python train.py --activation="swiglu" --init_std_down=0.0 --weight_decay=0.36 --warmup_steps=393
MLP neurons of a small language model. Each row is named by its layer, matrix (gate and up: input weights) and neuron, and shows model dimensions 288-383. Each number is 500 + 50 x the weight over its row's rms, rounded and kept within 0 to 999. Numbers have three digits each. A neuron's up and down rows have the sign that makes its largest values positive.
A block is one neuron, or neurons of one layer that tend to fire together. Before each block is what it responds to, as a language model described it from the Wikipedia text at the highest values.

Description: Early word-piece continuations
L3.gate13:453568532542520478485506504465448420510484522532499502509494425550534501461537474505558574467482494521548561494502425534438562516546424436488406543577465511331461458525438548570446476569505514611569514415518406525527401532481523441565516658493548551500561388441452485455482459417558511578
L3.up13:522525473507604542509460429444446617474451501535472501496475429462503552483428562556449502421494581595453528589485494565510555463474561552546446399466545530461483520488476468427433550498443454461520445496399504551491566437507541539596511506471455515467447569508444445565520511525562541473
L3.gate288:511524511483490464521477487438560433531508568497422532421472372464431587461580442519457512513447538507574489500461512561421546527423431460403471499516544492445488604485495526553481559449400465459544533474439450554518519490437508509557523534534472504517452493437564555499465459528609534597
L3.up288:509499471531425478491421435428559462481499576521491440608418472487405575454563446579589446506463592502535497514539553545456534482457550501494457535518575451487537530497517515510519479513459489485496537494521532624504508562501502480524463481487469511444490485385495427474455460492463533579

Description: Prepositions inside titles
L2.gate309:577471532448464521514518395626495536477451486416477532452528502437545509356574549483432511488512446473590518470556476506545567458470464418511515533473554533566570540567552501468494480530484511473528640497496464498498472460500544517513510538479519509489465521509509588512558544563527555504
L2.up309:583549488504567566487503504482502488411397509435484503468529436469541461428583527505491490479455477505536454508597494549487506422472501450491530421551483462514540541515595486558403471570462506459525503549488477481455457527535532404547602552455510543465452516391397498503540546565494509574
L2.gate414:432523488318514491528505489480467471484595519507476526485547485535437497503527570488519492552554559496542575451488489508528572508505495534426459487479545462385480424591435434628505522380501530445466434456443484516521480561411535459559511534460566499470515501435500555511507531513509469504
L2.up414:438522515489556404410541473485515500475536499472463504606466456589508571544401520503482454549574627497496522473505505556476496503569458461417471522484519521518484437569397422542395534563504531549577470410447556504539511590546545443500429465507489547478484492453467509490507489492477486538
L2.gate632:520491466392600412491500487529569494440582527505471528437479514485508580485484502488457482487443557557525530487494472519560619433490437498458511467506456511569521500699566461515457461410445607419544518458473433510550455511541510577540558534506466519542530440435586517500469444481541529527
L2.up632:541479539401551528475538505526518460557539569475528530523546626503561441544379518537503549421527517485523519503515501531551533488579489496527538505547464466471496493561482495613543443510428549485546521565446553585515551523555540573533487461489568549464495536518566507481508437565566493465
L2.gate878:497431510456492493470509439471577419511499477508560496494454424491525493425560510427521530556442506518524477495443426591599559455434534441506525426589557533577464523624556591533442465470412514344548540521515533532505399623614523572584530534545581593539560571523520546475516458592658542573
L2.up878:517531485479573486446467460451530427508519423472500490486433471519552530439453499451508478428539555479523555540525485502428452470397458462555498440490551476523601470561422555495517534518437469514510513498428535411478498447553470570583603556533492604473545514474476498597608536626506572500
L2.gate889:501459567481418541465427525438557469490507507509513586400467497471418458442521533486407499523412558471549474461500481555579491470464505532461561545563470469503456540546479580461484430403444579477511524585528477554565498606503533438443515504556532420428590565544535510554543468533565407538
L2.up889:554498510483468588502447574495456498398429585506525556524505481443498450465575512491497465432486536513438452501465562484565577536514574445487542522543558589474451496467493482399433510448538663530476411560582534489484549530505490529453486565478512563497510603526457460412611447467498417511
L2.gate892:497475438331478509560503365474519513499495525492532488480573601552422552532491501513508634564525504478617447460452470494430481590486497646543482454494575537428460479576419422607554513507473609530505526487484426490472489558532543544534537496522464582432552490535588438538474539506585537448
L2.up892:390423572587514413433495491519497520532516540518469532551522460565414526484439399436487576474572538485562558522488509445556527551503571530500447412513531523470499418516470492529491445549494513507628477590402481546545556511406595475441474494526526499485580528521573522545469509497530515514
L2.gate1360:410585397531518569511432490510474448470476509495478431547527485557401501521403512556473560434488523476537521432549522469435444526537444606460459520458524638469459469501524496474518447470421462521480550505488431475480508492531556532517525426513501494483538476505497495499475552478589576494
L2.up1360:423522537459555487531529478467476443576488512561492467631555449592523500490449501479528468518467602424536473581436464516472522473508475516615544536553475511503466554452480549441517436435487516461554488572457435475607473409452498502530521473496494607500546532486451553542468514509579426618
L2.gate1843:505484535434493512576504512440580484490527489619521561475489537541514591524495501422590509545448456454553559407504543595621586480505499483453564474515492433470485528589558533606553414508526495385543471458572507509519325530617569459518509526542563514519530400515582513562405446475597466421
L2.up1843:544504605346473537499575471496478520537468539473603588512501580515534448510517515456534565454473541486527536420455482494517490492523439480555524480571538524614525450509471476574511513521493514570543529449567553491553432501576448456481471546485477443386468525505417478497489495479555472456

Description: Clause-opening preposition after comma
L4.gate390:385511526491564477577528513438493523565461564488514545537526506492396472483455447433568513509497437502523565500446458420496421545509481472585549468452524539469511503486486473456427483469444414505459581488489368583533587524614419552528522505479480625506484516429573506470491448455543547519
L4.up390:389546556497512450584386527524454496434437516441500460542503512560414485484418477567507540565457552447551407486523487529411465492489535550467468445370483623520492523475528559501453540465506549465474480467467607461434499579533491469531422530475516514608494505539533536517517436516605488439
L4.gate1135:536544569540547399523512505457476492533538522418554493559516441551596498530484374480359601486484558541445553496414527500612515483486390555527455518435517440514567527494513594490539463427483440379551524487421489479559462531488545533556475448462480498536550437390501534477419533538521458521
L4.up1135:425488531516496470507472561590432469572470554436520503491504517535460508543508474551533515468478464443523480532575433520475472542511447540519491484474471486507542438415571560468460477387457477496490441450517510461539509514487450562397594466497476419497575537536447566453435452503527463522
L4.gate1668:508451515498481507593470562477517480579504511469578519403548441545565520508446493454500470458473432567502489407543470509546350455510506474504523419493525498497510489496517416525571458406423515443480469489484452476448396444476524585430604488459520498525463501541604469516444499484508602471
L4.up1668:540457538552477462467592547414480544561440436435470485450555485578510545537455470406572475462501500489446462412512527498463430430543585482502571412437484437454536545576549554474466461481428538456608523581541531558542546479477466595437521518446573490489444547460477471366399602503499553519
L4.gate1772:474590436464438543534450613627508526560530584494501499489547413504475538526476487537449453416481486501419526494482553485460500611484378476529514460432508569421457442433470410537549488464468561549524514450498480546484476468453498618444556459505494555516524496497518443505520475485566490416
L4.up1772:480519509502497438495438454533435477534536577442468548470560500539471522597356487521517440491505483467412479518493451418584519488504532507508523488478511477399516467570487514557547443537485536493493394598522447433571488509489503489479493472467523537507498557522514512398450479461469453527

Description: Preposition "in" and kin
L3.gate752:435471469489469507440549552469484395451598571464520507488491431518429498478482490561541572459495619545534514486415486429476442587504380422510407535553524571374474538556484631510495498434338527487535415484569547438500499404580566521527627444530463484484495420508469490483482509530584493466
L3.up752:473501641493505463511481510477517481609549578535457615513544459588524464484384465449465462449487487490490441558522531503494485530521476570482635381488491508489520562481564443533542489530391388548540574565474439529478588569470523462418513455476517553522529583526508518475532567454562503536
L3.gate1461:443479439506476504386445535478472440493466536494477590514459492563409472506548530519481493492423540470413522361502512476432446559371525557509590517469372528411568542556525540490521535465455488553577455564472334539525498438556601492414543449541538478492509519491584535457464495514598477471
L3.up1461:497534443447512521499476468513467520553504615430473559416507504504492495486476458543479554452414494490519511496550522374442532454514479552547545455407478551462516529514468467535483459503481460571508454521461506522505492506526548500520606471489497602513528539416545483500431434452472586511

Description: Mid-word name fragments
L2.gate127:535527480563430512472454488500497477531563544450465474503464479563517487407523509573510509525506524504575596569466554453458495502490435413533582517538622562522517526468513540533462511463550518458590510517522471524453458473428425548502408534552500467540531484515537555562509421480464457549
L2.up127:582509464522569574486504420504522498531481506483449507556500446493448550444436507524529517495469499431571515619415519473526540576469485494473527474482570435500446471491513586512572500470562510398480512505424439532471463545560491442480473561526568549441553577492459551518471489539522605439
L2.gate157:449474450505428516514541470539541488431500553471549461563424465498457476502415464550446520477547562510483467559382549510404441405556513530490466426527437419403394545554523451512493423576542541483577470515565442556561431513421544457520517470547488466531531460546508528564610493496565656460
L2.up157:591494494547444480491557488479543580453446535518525497447425536502516495422483539487496491558513655468447520567501539523497531469431537444565507481549546520599534470513470470519444449506535599511578445580560450591581520453419476444498425542569498517487476493524479512552486485580522647505
L2.gate326:449546479516471548497545500358485460589525561532464553593481444563529511476424516516394512493566478483565543565523535513497589469418449474393413500609481502505456521500488598567424486494457527507493443465382416552521485520384588528522551544492478486470571444566452473477493511471540525623
L2.up326:529407508601437504414454478539533506599584585449505445513369531575462589384541511521457456490564605486474559504440496450472468423503394459482474533533518562448444632370423417489442468524462596548548489459477547543521438518519524366563533487547476524491416508513427434408518496469521530516
L2.gate451:516469537530433502515514525502482492520525485482514499514488430510500512445420562457529544443515495491485467468457492407567482611506465428514536401480526461543502515507447570541537464432486465470521516494412497546448452563444508453531560546619543431611570524641483554445531452516526516521
L2.up451:560568527580440425512473537454535504562413471541492470510504431576428436418553597538487543458533473456497548520468492444594516494378514464496533604561563410544564551577543535483491560480550581510475565559526525581515451483475486417514536529460533562476526496610518496538475590518552437541
L2.gate821:400494479581473496485421540513581506486544488513466567565449400515480485537454481491428446473498548543501447496360491553490545468381439513469536471577480564419446486521440554386482475459514514455567488495447472442513487569473523443547548514546556507450481506478448487466539536469578478458
L2.up821:538493395598547525509501567548499490529532494521624471530522510560533588437562567488470505378532478529514481457534487514481431543584518496435485434451570437580498472496519456520504490480523494525389462429554464502564473533526537514420480510383515536396513538509493411553441485503500567458
L2.gate826:467471474464429530491518542516516497503504513397489556537497447547563494582375537494506488427575545539590547493401462582504465519407503535487523427534540630489493506535588561501436578506578487449427479466494539438490409482518461463479541485502568450579511507596516516508553493509520499467
L2.up826:510470532449370577484517458518457528530442555531497537533515449459503554510490450522493382448541542429488532522487539542518534482412554579483537515590542535532531560477542437449471536524544580508455510571495499554564417520455494516440467540538583479563560525564523485576562559518498501536
L2.gate1071:415537456531495442621533493484463475535549592589468551359410468497459585474462452502528452526490529507542523531487518498516561529348484480443476464563522461527489576531487518526602542478508501482431483426360487483533497511466565496500600521522441525499616499463567551655477508451587496499
L2.up1071:479542465453527604613513389533463433527486422478501555523572461581529524501478428467447492516580486483557462554466421445514487572496522534442480624465537515482454476545569400429588519491606488428484474510415517565506446501485550555531482455468405435533432422511547532531403485540486452468
L2.gate1505:514360427561446553517531570568638486525503599574558577507509374516505615435537525467478522570568492552613607509417465485501509535481485455446506529511536429418437548531556511495486598440543506554526448464533483535441520622473478493583507488498417477514540445655607474543506499447549575460
L2.up1505:525410515520447555529483563589514454570509466507526485510479400433440535533526542476500506552613481533513506539528466495468524485569520496582459549519537424479499464546425548412437547520639448571491529526551435623439482469524474443552473534493468420522493509592529461515499455523507531495

Description: Second piece after B
L4.gate77:564541515447433499586479409474483517501552554477495589541413507577451526488431563456492520600533481518526523467502559543526535520434375475449492510548476486419530517500491499490452447560476525500434550476449493481441521533559507519503451422516446594485530492546553584590493478525489530431
L4.up77:497587536570411503524494456475420487426504515453533560409481549590484599502452583466502510555540507523508465506515563508534562561436462481477487457490542517549455483546484487535452358522419498535503480590519520553507583532522566497501504524471501526537499535456420590547392538499556506501
L4.gate437:482461511437505538508530486593479502514576419517531422442514452446417498543428502481470505541556503506459361468409488506475542484521593514457591592501551469358522468525435551509519604503498528563512515493543488550466461587534507479525472532425422443536511543495470522450531552436525446551
L4.up437:495447528480455511543565488616441489493499417591449476490451483472440545381451486461472480497498554476483550490474434560504473500443588422530418561465568462434528572542520505503514487486476564512543487495461508611541501407506493509544535495426518445462504529464454557594516535564501495555
L4.gate840:411422464495494537463423475535578474536559501512519600468503374584509505555428520552428468502538448451519446511434521573524494492492525578442540415493501527409544560517461460456420508521507441540471474585438508432533428538503469524516538507569485475538571424551498541557524542489585534515
L4.up840:543445400477560500475417581429572444516436535478503512462421438485422429396446617666548436468625511460520517501552433514512450529459423523406542504466523551443579496474394521530540564535468571588425365456472506456421564525532412503509471544540462537476437533567524560514643452456491511551
L4.gate1517:475514405554595582431426511422473475535478573562474516458504427520461501467388493537466429462552520503512507609484571463501459579476492448435444482512506589475489492503441485646501472503487473469415497507447416531451470561517506519544552573431492513579452511547525526550408433479537520546
L4.up1517:529483528476467532479480508455456463566445382537436597370551432543511559411562543442451458515531500432555463536472499535563448531483425451486524555481505459565493489445419610472531508665443501458445524576478555463469461386545509487562535465498485465569462501581477482513568483478567540410